MLP neurons of a small language model. Each row is named by its layer, matrix (gate and up: input weights) and neuron, and shows model dimensions 0-191. Each number is 128 + 24 x the weight over its row's rms, rounded and kept within 0 to 255. Numbers have three digits each. A neuron's up and down rows have the sign that makes its largest values positive.
After each neuron's rows, "fires after" lists the tokens most often just before its 100 highest values on Wikipedia text that the model never trained on. A number after a token or word is its count.

L6.gate79:129111094163109132131163121112149143151140115138110104162136138103178099067182164158122195115135130174152150112135146139124082157161125148146137129109127130124158161124151155129124118138121102139112108107119135082113157126103163137160129107102157121136132116103101111176101145166142143114142145131114109129167129128100151134160115084087107143122097152101084127111112112131096119112158162112141120138087161144130103065186125112145066158114089103097170146147114111146125117101104103126135107125132140159135105157157164131121107133088109113125123113130137148147142117131096115105
L6.up79:146139163104111102127107114143163144144118153095145169126111145127091112120080182117150111163147147118187172141119079110132116078163116125129182085133102138117129103121093101143173120086112127097106133126126155154110134099107153143143157146118141190137115156108120156131134103163064137073139145136126117120133108116101171133120110158101113074099130072104146171144129134158135140147139112128159114153116152131144150123119131137084138119146098121097135117138117162108152121135166143170083146110131142146133127117111131116153140155163137150150117098121131162115161118123138141124
fires after: "1" 22, "9" 17, "8" 17, "0" 15, "6" 7

L8.gate126:131135088136122101122142119118174099154139149129129088110144113096148127125153125173110115141158121152186106135144110126171140124128110147126112137126140113079146140087132142156106120090178144121102131148155140108124114146124131145114148136102124143081135125151119118088111122116175124101130136151073166082096150166130118146139125137141133167097174095151115134143112120158145110116173123108091176142137142139139084089193143142166136064083168118112139118153128128112130110136098109165156120143135141148143108122155150132112144132138103137179116154114108156108096136097118104075
L8.up126:098105144154155150084102122110142126113120121097146140108140132124134083120104088138158126120124133120165129106109118145139105086127126144160145106152127149159158083124137123127109134178177089106159129102143074131166131119105116136157137124095120117129139141151100156097129120121135117107068118128120145150109129134122129141112072092163163138061189109083146155118125102115110130117124087134120117163104126139125122131167128099124126108159095124110117129091150134143101126114177148154104133108115151123129136069122165123098141147167174111146097066139101112155140143172157118137
fires after: "0" 20, "9" 16, "1" 15, "2" 9, "5" 7, "3" 6

L6.gate349:126098148137123133081154154107143127109113145156126138093142110147150158125120105124115156148115136123144135121162126049097115121164102137134127149125105113140110156125145105143108131123197139090100122127160069094081167114127113086118144167123167144129159153120093139150143119095093150134114169097087116119152095141084111139144111122135132121133138119115110163111135062098140111121146125126181105099093132145089137134157101185152125090109157118102143115145080140131119148179111138128135142112128116094143137128144125114150142133146081130167129123125070151117115163123141120124
L6.up349:149136145152146126140158153083145112136104141157153166093151103114150116096128103103153093117138115139100116126161128123075133130117085116138116112087178160175129095149160145127113144125157108105157103115134126157119126155163154133086106163113161134112140163123070140112131080145107117175133110099129133129124159085136095119156091124115151140134149152091123140138113101122141091129131147109120107154065137138111188129129152116121108112122135117129136108083123123127116156152105109125101059108135176139132114112152136145164124136178146126132091136157096133100103125080120101151
fires after: "0" 20, " O" 12, "9" 11, " U" 7, "1" 6, " W" 5

L2.gate129:150157118111143150121143104105143120107144119105091134117147144127166131094093120143102123118172158097142110083130121103110118140093146137117117128080094076129157106123169121103124061137136138149127122145141105102126078166120113119112127146134158075120124163122109102103116103100126157181138154141177146116136123140134128149155121135132113150126161068147121141125142141162138109146166105107135114097152080178104108138141127173166122114124134113117170107141123142139103166091166110117096129144105099165136171117132145129086143186114076104129135141158145146139135146113100122114
L2.up129:115147134121150119130146117167165156110134124111096147134152147164110135114115138106137103152139202095165126100094120093115120110093192149080173141098125110121136083152130116105129114091110095102161115153146115081121092142113114113142145133112112097154124149139114093086131111111159148135112129141140136161119128134142122157141109132172114143143146130074162148133146132099157129138150122092113137095137107126101139147167096133164144121120139101141152131151155157139096125171138113104130138124105116111155181150113161116086149168130061095092128114140098108172115149112151105147
fires after: "1" 18, "2" 13, "8" 12, "0" 10, "7" 9, "5" 9

L7.gate241:136121124169119124148142134071151117088124102144127129124137118085132154118131083127130132100118137120169114118127135114111129133116166090135136129131101129116105181137076104128115118187179095132128114109111083093137121127097124144144091121121134159144147131145100094151167135137130161156107106139155093157113118102121150123106141096139083125141111106137138129177171104107123176143122156122164094162127141114132088099145111122103138126141143152126165102137134099138156080114122135166102182136132142091159133143123106108125114104124194189074086105133157148131148123127155133146
L7.up241:170114142129164143153105182136155122125101117071151165138154148112113099112130121130097131095150124185113156144113103113131104147116109138110154118185098157136104154118111103108117099146109140164168107121164166139081085106117135162166156120128143123144079118093116171120123143091135173116129123117139103158136112158139146142135141153116150126101114132142131082086128096109119114163127100157092108131104116099122191119118126162109088093075112125146114120158126129117138166145106098122142129103102128103142186121113132134114144131125152113148116132134134148149183159134108114117
fires after: " R" 25, "M" 14, " M" 13, " N" 9, "m" 9, "inn" 4

L8.gate242:107156096123110141154126179096133097116133133137141123118139125144123127070161121096121153148115125137101126190100138132164131134113161116121141129120152169133161139143132125173162113175159119159140088080131154087142108156104080179147149110116156137084158159112115148128131115083146124133124157118113141143091155092113124085118126123123122119134129140125111142114116109071199135109167131116115098088167120118164128169138121158164096113130161132150154142105120154128117136103138140111092185112100136088116143142095074158154131118137158134151130110136121123158147130115139132142
L8.up242:144116105114161153121128088164150126144123159141122149100141142076141124120162055156097140098153136119136126145053106176097066157084126136163128128159152107145113120139147132124125093127149135146113161102129116105137169132135134168115156140141108155172124154152149119111163118153166163124149148145180089162155144157167145102159111153115118129115119114132170133154133083138149139160110165154125138134113123152084128101144094135064107130139121147142177119149137115119145156115111126148121120110156107107126155095153140106124113110132140116123117090138149153130128165152128125124
fires after: "M" 22, " m" 19, "m" 16, " M" 15, "v" 6, "ap" 6

L7.gate236:117125111135124090085183147084111106153136151117125068153130113143128130112181146145149116122137138116105158137139087156130106110163143122136131158143097144149104139134130151125125147105111102123144103107149154147144147099116132120119120136090136112085131206089108152145104125146152121115065141159113104139127123128099141147152128106160137078103150141105131116085135150153164121121109113130147129124173094143117127137153108114171102143116144149159162142135145126121072120122144201108116162085102124101127149150111121125121176166092128093135133176095091152120137149127131152133
L7.up236:118115136151139116110128092111101115137106100136139148144139161070096108134121129142142109118127175106127160121097121158093070105125169100147127113164135134173104141132142136092128127088124133101102173086150080129097112116146148117134130187123125175103145116126118123123137128128178115157120142099125112112144149101167123148117118134166162042078153123128155137095077132113179095128112119143162122129174106176105114165108106149154151151125127144120118148109148080154134154141138128085092124124130127120149135133143107145128129163148146127147122129112116125150132164133103168125
fires after: " r" 13, "R" 12, " R" 12, " pl" 9, " re" 5

L7.gate34:122099113174171178117164123118097134140153153106177158159139080137161099133102117098109137128167147122088115144147149149122096109132158179093114145124123124167185091122139069169124124130109154171142155145127122119094111173113108122138157111127164152120107147126121132121163124120115126093157131132137125167128131152133087121153141128122123117155101131128085129139109143118134160085152154117152124140114154131106150138160164083123162096124132140138119132139133101120144082126109126106120185119141113132086101090096098128132164102115118131141141082070108152101151114149135138152
L7.up34:113130120136167140142177098099108114168132109109118091149172115141094075100123121082108117131139105143144150171090147164113125137173156161125137147106137134158110099125149116158139134130106133147138090134109142120117111106130084163132126090129166114126113116103119130131180116151129119094137147160101089170109186175176152116143102172156129098166103150123104087124161149114173145142153134128105102149165123105090137117157159085097140123097122134122166145146140143125118088099146107125138126134118125095114089106126137132125103101108151124102112093142160144132150105126137114088
fires after: " p" 23, " m" 21, " V" 6, "p" 5, " inv" 5

L8.gate306:134123165145113127110127112109136112145132101116140143142126104126126094170137106072125123114105155116144158109107104145113118091128138162121153096115144168125153124122120131087125133119111116144093107087092137128126133147107117124117143148115156101099107152139126091162128115165159122144136124138142096214111125146158129121201136099145110129147112091165147087134105114105153166093115108138093136151135197128119108120118147125098164129119118116116127112168125131093096079150126091146132127097116101159122117105098112124159173125097142111118162109109169114112125120201106081118
L8.up306:087125151134118123077143130108115136180154116101143127140116129191156100179113137102166157107153133109169165119164139095153155146153145115104139129124118122134112105112136107132096135105118130129112141107166143142169141147111109110144115110097174129121055119132131119093142120122074117151175139148151083135132112112150110111160158148170127087126115092151142141147133156127169134136189101123101117117155159168131154131119112131155149178130143135150137157139136127097109099085133133119107101168141158137153117147156135129121126127148153123150139087180122082114086112130111141132
fires after: " m" 19, " L" 15, " D" 12, "o" 10, "ro" 8, " p" 6

L6.gate357:111133108100135075094124105118139135138133113154146091108082107141146169094104120143129116132137124120134086139118143114144114128139125153104109142133147132119110153115143105121149115147119145127116172109127104077147111110133088117128147155139076099122114081141127142151101099141132148156132103096107120141122114139133151168139095081161187125161120176093113130107163101114088105129108136100123176135118163140097123152113129137123123166119135146111162111118111168065109077145162126122106113133129095107097122099145099096154121095089108167065099124159147160098155139109085122115
L6.up357:114173143122125133125143141123145097143117096163140085099151105136127157077139161159128146158143115113120124164124126104146132140138145128161118170129170118143119135145175110124141133124148118132094146119096127141172095125095097128121155132145108142140074103154110159102108097116099144164099121106106083150158102085114181134156119119155161137150148127124128100142131134121077098135103140102127119129141115125108149129113120164126118150096138155080133095105141123131088137133141106113151132190155161133133150127157124099162109113092110197088095099173137133097163142119087096093
fires after: " " 47, "1" 25, "9" 6, "." 6, "0" 4, "2" 4

L7.gate178:131136110134153147120137174141127153107121132149140152167147131134113127112154103079131135125162119174096121131098128118102123103110173124122090160139144127141128151127148108109133144142171119171120117092147124145131138134114069109109123159150154129113113164114148084123145177112177129093107084150097124135124138154142122141190123127137119134080092114132174150111140119168157142111142106148104133131149107139145156141134071108091150097134137148137160126152126083111062103160130122140132179081104126147101167164113142131118146123156108148149144117121090131135167191128135106147
L7.up178:148128168147183136126124133135124134118131076145112113162112167124145147141123130100090157158134100121133134127144175190162137132114134119116131141132128067129113152127145127106125144119133155094152129112099140150123136093122118100153157123099151120133094145114108121136170152149106177091104115159108102120121077073142096130155164141151132159156134099140174160126108126114162158109170074143125107118124145136152095152133139144128158148151175194121096115116139114123107060142133129107134141088127155149124154127149124155122119135132156179107151135122098129119116153114156151172
fires after: " R" 27, " V" 16, " K" 12, " B" 7, " N" 6, " r" 6

L7.gate273:097111141109131113132131080128098126147102123139100153067168146125129140120095107123125090130111151127138110126104130100143171130139154119111162102152131118141159170134118120157146142149091130097136153175115081112109118145131138074115152130113138148112122135095132138129150108144132130117160128112081124105126152099121138120128114138157183115121193133097177163094136057085133124141154108089165150144108142143184093136108106114136110086147127153116118151126096134158094140140145133134143195136138101135088152147108077121144163141136154136118096102143109161124140113127133138097
L7.up273:127129117133142132105091121138121167104111101056094119080160119144153103133125122156140109106106168170147087104135177111135135105148138147133170114134075123080151159106140130134129142094122172163103154145067114113141124106125153120137115098108170096108138121127119128098156095126145102117133146124112103141126133149074133133166123124123143123090118149112171142127150117119077141144149163116151120148122133107113095112120149139145155073155106157134130151088089103134144163117138148111130182111126112115120136122080094147084113125095175131112125132106097162125140106118108139091
fires after: " c" 18, "0" 16, " m" 8, " C" 6, " h" 5

L7.gate146:170122134162165121122113137139134121096116109128165133134165105094100139105171131123106132155120094150112121144127116122104143130115136129103125089145108131104146140115108114124145110164132125168121131146179134124140145145161118107168172164095129149128140143177113149088141158057197154147122144139119119168156144153115134129128119109165137079110145146109128104090133108137183140132164148150110105109102183123133129136118102096152121139107124123176160171146161105107116143098116145134148127102154132083137166126143113115119123163141153159048093107108149145101124122145123113132
L7.up146:159123085133155131132142131113149106117086114118158115152135119111114157152123130133132153144159117162132130112093135135145087121148118131146162087100130107152134157109084107099166132113131155114116141159148117154117120104109107104122155174118124131117181127169093127139109148115146149121113133142087168169158097139104137184114101131138130097110140142099118067097159133127133152167137140145088102114169178158132132148139095125134079097126165134147129124143161103170114134153123177126140175109159110123114153133125175128089098116101098134100145103155133100110193151123098141127
fires after: " m" 26, " M" 23, " R" 20, "M" 6, " Sp" 4, "S" 4

L7.gate142:109135107160128121095082110137142087111168116138106108122140108122125120126109150126104146135097119142111111105143128108152122136115158170097128137118139126170183147149088141152154117166199119208131140124155128122121085118095160130145170124126142094120152101112138114121141110130196119168144160124125156141130120098134131116136145136148185132132140091148121162157138095102121108153179123069155138124131159147095128100166111167180130184139091090125127150132119118139107131097087114181148107131134155106145142110156126127115118109136117138139132117128129138123101153134150145145
L7.up142:109112107125137170150161145148128151124121132119115153112154166131096143105128044144191126084098130140132133162127174134139100130136081118160136093086173127140116143168128123142091127148135150134087094128103091124115149090119137149139149104161087096138122097175103148113107103137121133145118122157146121112127154127128121119089143079141106103112123124177114086118130115127150107139142118156114131141112129113115170147100128150120121103128119128126110142127163123147115142133147090134152123139097057096156122102150163127161098147138175142150111091168137140144100143103087084112
fires after: "0" 15, "5" 13, "3" 11, "8" 10, "9" 10

L6.gate270:130140098124144092129114108100107179135177117117086093102112182133141135187160151137147134157078089090095098110101147156167141123100113114080123138125135163108162143113111120126120128143112138114152143117101110137159140118099154101109132131163160127076168119125093167146137103142130092120138129127091119140129117120090105177148145135138126152125106121104080134105141110132128138106131140143096124115139101168140119109079123084115140125117121159123178106136096112124112099149144126165096121117157154152093098118154126113172121108097159184129131091099145157117112117132116099155
L6.up270:123143122075138129097144111115127103110161124130107134142154118176100171135121170100118080135147103103128136141186156093138139140169137137121159108123146152121112148105122109172147143124145140121116152110132154103148140106122114109181093138125147119105163127107089086171110119140083133131118143077095113114160092168060144132103116135148121092141138098117154123120136116100112176090128135125134117108128137148145123132133138107122127152122127129105096098122111112113118142134197145149137182127103128099099133146123164120159103158085173146129134073155153109109126091127110109086
fires after: "2" 45, "0" 22, "G" 5, "P" 5, "C" 4, "A" 4